Weights of a small transformer language model: width 160.
MLP neurons of a small language model. Each row is named by its layer, matrix (down: output weights) and neuron, and shows model dimensions 16-111. Each number is 128 + 24 x the weight over its row's rms, rounded and kept within 0 to 255.
After each neuron's rows, "fires before" lists the tokens most often just after its 100 highest values on Wikipedia text that the model never trained on.

L9.down565 [132  99 134 144 110 174 112 138 145 143 129 126 127 121 128  80 160  78 152 103 115 110 157 116 188 141 145 120 117  97  88 115 111 148 124  91 138 155 119 107 113 145 123  95 177 151 134 131 127 157 138 125  78 115 102 168 133 122 101 160 154 156 110 101 144  95 126 114 136 133 158 137 102 143  66 120 102 140 161  84 180 130 116 184 135  95 133 118 121 152 106 144 137  95 136 134]
fires before: "6", "7", "8", "5", "9"

L9.down157 [221 131 115 103 134 129 147 106 106  92 114 130 171 177 128 135 120 116 113  90  85 103 119 121 137 138 144 132 137 152 149 152 104  95 136 101 126 141 104 143 119  85 138 101  89 129 150 112 135 120 146 107 126 116 121 106 143 109 163 117 153 133 116  82 136 116 173 122 123 107 140 123 150  87 119 127 145 169 164 177 110 126 116 135 132 150 167 140 138 126 114 101 151  98 125 147]
fires before: "-", "–", " -", "\n", " –"

L4.down120 [125 148 168 138 153 157 100 124 170 142 125 115 164 134 104 150 145 132 117 172 171 151 104 121 185 147  92 142  97 180 162 114 153  47 126 155 133 151 110 113 142 140 145 134 120 133 144 120 148 129 104 133  95 120 136 113 145 140 136 100  92 130 121 130 155 136 118 135 108  97 101 105  87 126 106 133 173 104 158  83  90 108 136 159 110 128 100 146 139 133 121 131 114 154 122 103]
fires before: "\n", "-", "The", "A"

L6.down218 [125 149 101 112 153 137 153 142 112 137 127 135 141 181 159 144 131 139 112 147 118  98 116 107 122 111  69 145 175 145 107 111 122  90 154 110 132 122 131 159 124 120 149 157 166 115 115 124 182 138 118 170 150 136 172 182 120 140 140 190 144  97 121 158 173  94 141  86 128 146 121 166 118 128 140 133 110 161  74 114 115 125 115 100 134 139 140 143 137  82 105 139 122 103 127 120]
fires before: " |", "1", "4", "2", "5"

L6.down481 [148 136 145 133 128 164  77 142 103 129 124  97 132 136 102 162 163  92 126 187 146 139 128 118 168 136 114 146 151 161 152 146 132  93 119 140  99 118 162 128 146 170 157 121 107 133 111 135 182 120 105 122 114 124 136 122 135 114 128 103 135  89  86 113 157 127 110 128 106  79 141 121 110 167 136 121  97 187 162 105 133 127 151 134  93 138  83 157  97 102 121 106 116 123 150 124]
fires before: "\n", " The", " He", " In"

L6.down100 [151 133  98 132 115 160 170 106 111 136 106 207 105 126 134 125 134 131 147  96 123 131  99 104 117 163 165 126  94 135 118 138 153 146 120 140 104 109 144 103 131 129 132 119 112 145 121 168 104 121 134 116 108 134 133 148  94 125 112 111 109 137 123 103 110 141 125 102 118 141 134  87 121 165 121 112 118 127 103  80 108  81  85 140 116 150 180 149 150 157 144 127 141 109 126 113]
fires before: " ", "9", "2", "ow"

L9.down142 [137  89 154 130 117 101 133 158 108 149 116 141 129 123 122 129 144 164 145 121  57 111 133 131 108 113 170 125 148  84 117 105 149  84 141  81 117 139  95 133 128 119 147 169 122 134 130 127 129  90 135 110 118 158 146 117 126 110 121 116 158 127 164 174  48 103  91 155  99 138 129 123 139 141 140 119 156 120 141 143 118 128 162 121 118 137 107 168 142 124 130 126 103 102  94 169]
fires before: "1", "2", "=="

L9.down541 [201 119 106 100 130 181  93  89 114  73 120 134 160 132  98 123 114 109  95 155 168 124 135 131 113 119 148 108 114 147 159  74 137 157 122  91 113 138 118 135 144 161 139  95  83 101 156 133 151 129 148  98 130 142 139 140 114 123 174 134 128 149 117 108 135 108 115 156 117 129 167 102  55 143 146 151  78 157 101 135 118 110 146 123 144 144 146 133 135 150  86 130 147 119 148 199]
fires before: "-", "\n", "|", "ent"

L9.down378 [149  90 107  90 114 103 151 122 131 162 148 155 117 145 120 171 147 122 140 138 126 126 111 105  82 151 106 134 100 120  89 127 119 124 148 120 135  95 103 130 108 175 148 183 125 151 103 142 162 105 114 171 150 126 159 174 132 129 152 129 149  85  99 157  75 125 117 122 149 133 130 116 118 117 136 107 108 157 109 100 100 114 104 151 126 184  99 120 128 158 130 125 135 116 116 116]
fires before: "2", "1", "9", "3"

L9.down364 [151 118  85 163 145 135 102 114 129 178 147  85 100 165 195 161 114 139 139 121 122 195 126  93 127 147 114  97 109 151 157 117 117  79 158 136 136 124 126 135 116 113  98 156 139 139  69 101 150 146 136 168 137 130 145 182 141 139 108 159  98  98 139  99  85 123 120 114 140 134 127 129 142 102 147 108 155 108  89 149 154 138 126 137 114 157 106 123 115 103 100 112 137 106  68 102]
fires before: "4", "3", "2", "9", "8", "6"

L9.down256 [153 124 124 134 129 176 154 142 125 140  71 130 158 142 115  92 154 119 148  99 148 127 148 132 119 134 119 121 132 102 121 154 129 141 121 175 148  85 111 133 114 133 112 125 110  83 139  85  87 121 141  89 142 134 155 130 136 165 119 143 146 110 194 123 139  95  97 130 137 130 125 135 115 112 107 126 132 126 140 109 159 146 169 118 137  99 157 139 120 129 160 109 157 135 178 101]
fires before: "2", "1", "0"

L4.down266 [134 127 144 113 137 128  98 144 157 135 105 127  97 117  99 124 173 136  86 189 152 119 107 115 140 158  93 143 130 142 146 113 124  63 119 155 126 133 183 155 130 165 141 136 130 114 129 141 130 121 100 117 121 123 112  90 137 116 106 129 102 110 134 145 150 113 101  96 144 130 112 105 119 164 150 125 160 145 171 105 130 139 116 121  92 155 107 179 111 139 108 113 135 140 138  93]
fires before: "\n", " The", " In", " This", " He"

L8.down261 [142 119 131 138  96 154 161 158 156 115 122 149 125 151 133  93 137 113 160 135 137 139 117 154 139 108 150  98 142 151 149 156 154 122 143 139 118 113 102 116 112 123 139 137  70  79  98 137 119 116  75 104 135  83 191 160 171 124 150 150 126 105 172 150 100 139  97 140 174 115 124 139 123 104 107 140 137 137 111 107 128 131 113 163 122 134 126 148 156 142 110 123 128 101 113  91]
fires before: "9", "1", "2", "8", "0"

L8.down406 [168  85 145 138 143 154 140 154 112 123 125 142 136 116 113 129 162 151 127 177 156 113 112 147 129 129 128 140  95 106 169 107 124 108 118 120 117 155 157 132 132 145 110  93 130  99 118 127 174 143 118 138 123 103 110 104 160 131 125 121 113 154 106  74 172 118  94 186 146 126 110 124 104 163 161  64 157 151 133 135 126 137 126 125 119 109 128 132 152 105 123 144 122 128  96 126]
fires before: ".", ",", " to", " and", " "

L9.down107 [166  99 110 147 106 169 160 116 124 144 181  76 107 126 130 132 141 113 136 181  80  91 125 139  85 116 137 119 113 157 144 147 150  80 122 129 103  81 119 106 186 178 163 124 143 143 122 126 118  85 157 117 118  88 109 111 172  96 159 103 120 103 125 157 130 132 160 109 156 121 110 147 102 168 124  72 119 130 136 141 132 149 129 112 117 120 150 155 133 129 110 119  96 123 143 106]
fires before: ",", " was", " (", " is", "'", "."

L9.down269 [101 124 152 124 130 117 119 134 139  86  91 137 122 157 145 140 138 117 157 150 141 110 143 140 119 116  94 141 120 126 132  93 137 102 123  94 142  91 126 173 131 133 164 111 111 106 144 135 110 100 172 151  85 117 155 110 133 135 169 151 123  90 175 149 107 134 153 173 144 124 105  83 131 129  93 123 108 165 127 138 147 129  76 149 152 119 143 133 131 136 136 126 108  65 165 116]
fires before: "8", "7", "9", "6", "3", "an"

L9.down257 [176 144 133 142 132 113 139 130  93 139 110 134 130 129 113 128 129 124 131 139 141  86 132 131 128 131 189 191 108 152 109 149 198 126 155 143 133 124  77 112 117 136 132 117 122 143 170 171 113 120  90 162 128 140 157 109 134 126 136 131 126 139 143 122 105 106 163 135 122  77 123 136 115 170 128 102 139 161 130 127 112 100 130 152 128 118 132 143 117 121 142 108  95 133 144 162]
fires before: "ing", "ed", "es"

L2.down163 [159 132 157 166 135 119 190 135 140 129 134 125 145 144 132 126 152  74 138 140 118 152 132  68 137 108 155 110 114 121 141 120 109  96 137 116  99 179 105 126 114 120 113 123 124 126 127 131 154 137 144 160 104  74 152 129 135 133 131 100 147 193 133 128 105 118 126 135 142 163 149 115  92 112 119 134 120 135 135 136  87 156 122 165 112 139 107 120 119 139  96 118 104 130 102  98]
fires before: " ", "\n"

L2.down575 [118 118 151 111 138 154 141 182 139 124 171 116 119 129 113 184 133 136 139 184 120 125 110 148 149 128 126 115 141 152 140  91 173  78 142 179 160 138 103 142 106 111 106 152  95  84 111 136 120 104 102 109 122 127 163 151 135 155 111 107 100  96 132 115 131 130 123 100 114  69 135 116 158 111 106 140 131 129 116 101 148 133 134 155 137 153 171 159 120 140 112 111 106 146 146 100]
fires before: "s", "0", "1", "2", "9", "8"

L4.down9 [136 188 141 128 151 151 163 155 128 139 165 121 154 148 116 107 146 140 132 182 151 124 133 119 135 135 101 173 102 128 136 130 136 102  98 115 115 143 143 128 123 132 152 124 124 173 119 159 113 103 105 125  93 119 141  93 173 115 172  95 134 141 155 111 116 135 147 150 164 113 100 155 123 118 132 157 144 119 119  83 119 127 117 150  83 135 130  87  62 127 120  59  82  87 122 160]
fires before: "\n", " ±"

L2.down334 [147 170 139 125 140 135 120 131  86 120 105 143 105 118 139 111  80 148 168 124 101  87 108 119 102 111 164 120 130 139 138 185 115 148 118 165  97  95 111 132 130 161 180 125  78 116 104 131 127 144 177 134 148 165 132 146  81 112 106 116 112 115 156 146 112 101 149  97 139  83 116 117 119 128 127 153 154 136 113 165 126 130 117 162 137 124 146 183 152 133  93 115 118  97 136 126]
fires before: "\n", "ing", " "

L6.down403 [124  83 126 122  95 108  92 186 171 120  88 132 104 154 143 160 130  75 126 132 109 120 116  99 167 138 112  95 174 159 130 136 170  77 116 147  90 162 171 116 138 123 105 111 100 124 115 145 157 116  93 117 150  80 119 131 164 135 141 141 100 124 105 124 144 115 108 106 112 138 116 141 115 151 127 111 114 141 138 126 165 123 101 174 130 155 149 132  95 111 127 161 111 132 153 175]
fires before: "9", "8", "6", "7", "4"

L6.down86 [102  92 131 156  93 158 117 118 110 112 141 194  98 125 163 121 144 143 126 102 102  91 136 140 132 159 121  99 155  85 139 171 139 127 145 142 107 151 123 154 170 125 104 153  89 123 154  97 129 132 105 131 126 111 121 141 179  82 141 110 118 145 108 124 119 136 126 121 141 132 151 109 171  78 140 100 129 160 125 138 124 127 134 110 123 164 149 124 106 170 134 119 146 165 159 141]
fires before: "1", ",", "2", "9", "4", " "

L9.down317 [108 127 165 136 110 141 158 119 127 120  70 140 130 162  81 147  96  83 110 177 141 116 120 180 117 146 162 110 120 111 141 134 123 143 139 114 148 147 108 152 143 120 141 117  84 120 142  99 137 112 115 103  88  86 130 116 131 116 148 120 145 114 117 167 114 164 106 108 114 118 120 129 146 148 132 146 139 168 140  96 128 101 102 157 136 129 138 122 105 107 147 154 171  86 120 164]
fires before: "5", "1", "6", "2", "3", "4"

L4.down481 [ 94 137 115 120  97  79 130  96  74 126 126 141  92 152 100 127 150 143 114 166 118  87 186 138 116 106 129 198  85 100 134 138 120 112 136 126 111 183  86 154  78 119  99 161 155 164 157 135 107 148  82 129 129 126 101 144 134 112 119 124  93 151 131 136 127 133 131 119 130 116 109 138 111 144 142  84 164 112 128 135 137  90 118 172 115  91 134 128 105 120 136 124 114 137  88 138]
fires before: "\n", " ", " |", " S"

L9.down261 [178 118 140 109 101 126 154 106 117 121 105 170 122 111 155 128 157 142  83 162 142 174 117 164 109 136  67  84 100 115 144 128 132 118 106 136 151 102 144 134 150 161 112 119 102 129 116 125 177 133 104 123  96 147 147 131 101 179 140 119  94 132 103 171 140 101 136  91 138 116 135 122 106 143 166 135 101 145 138 150 151 100 107 113  81  85 107 151 123 117 121  95 154 149 152 139]
fires before: "1", "2", "0"

L8.down422 [162 124 140 111  96 110 145 117 164 106 117 118 142 128 134 124 123 167 144  99 186  97 144 146 109 121 128 116  92 136 143 116 161 104 132 134 173 137 103 131 121 128 115 118 122  98  78  98 144 145 127 172 172 117 121 130  80 151 114 136  86  93 176 154 128 100 153 154 141 115  93  83 116 155  95 179 149 161 146 110 102 113 106 150 107 119 119 114 164 166 136 127 124 170 149  93]
fires before: "0", "9"

L9.down386 [143 148 136 142 108 122 134 124  86 166 151 108  85 117 149 133 123 113 153  94 121 140  76 116 138 178 102 105 120 130 112 141 107 170 129 113 124  74 126 122 165 135  88 115 166 129 102 137  69 151 130  91 147 112 165 154 147 115 183 149 164 127 136 134 125  88 139 126 113 132 146 151 101 158  78 116 141 160  96 123 111  84 158 137 136 124 130 153  97 162 131 128 143 144 163 131]
fires before: " |", ".", "\"", "–", ","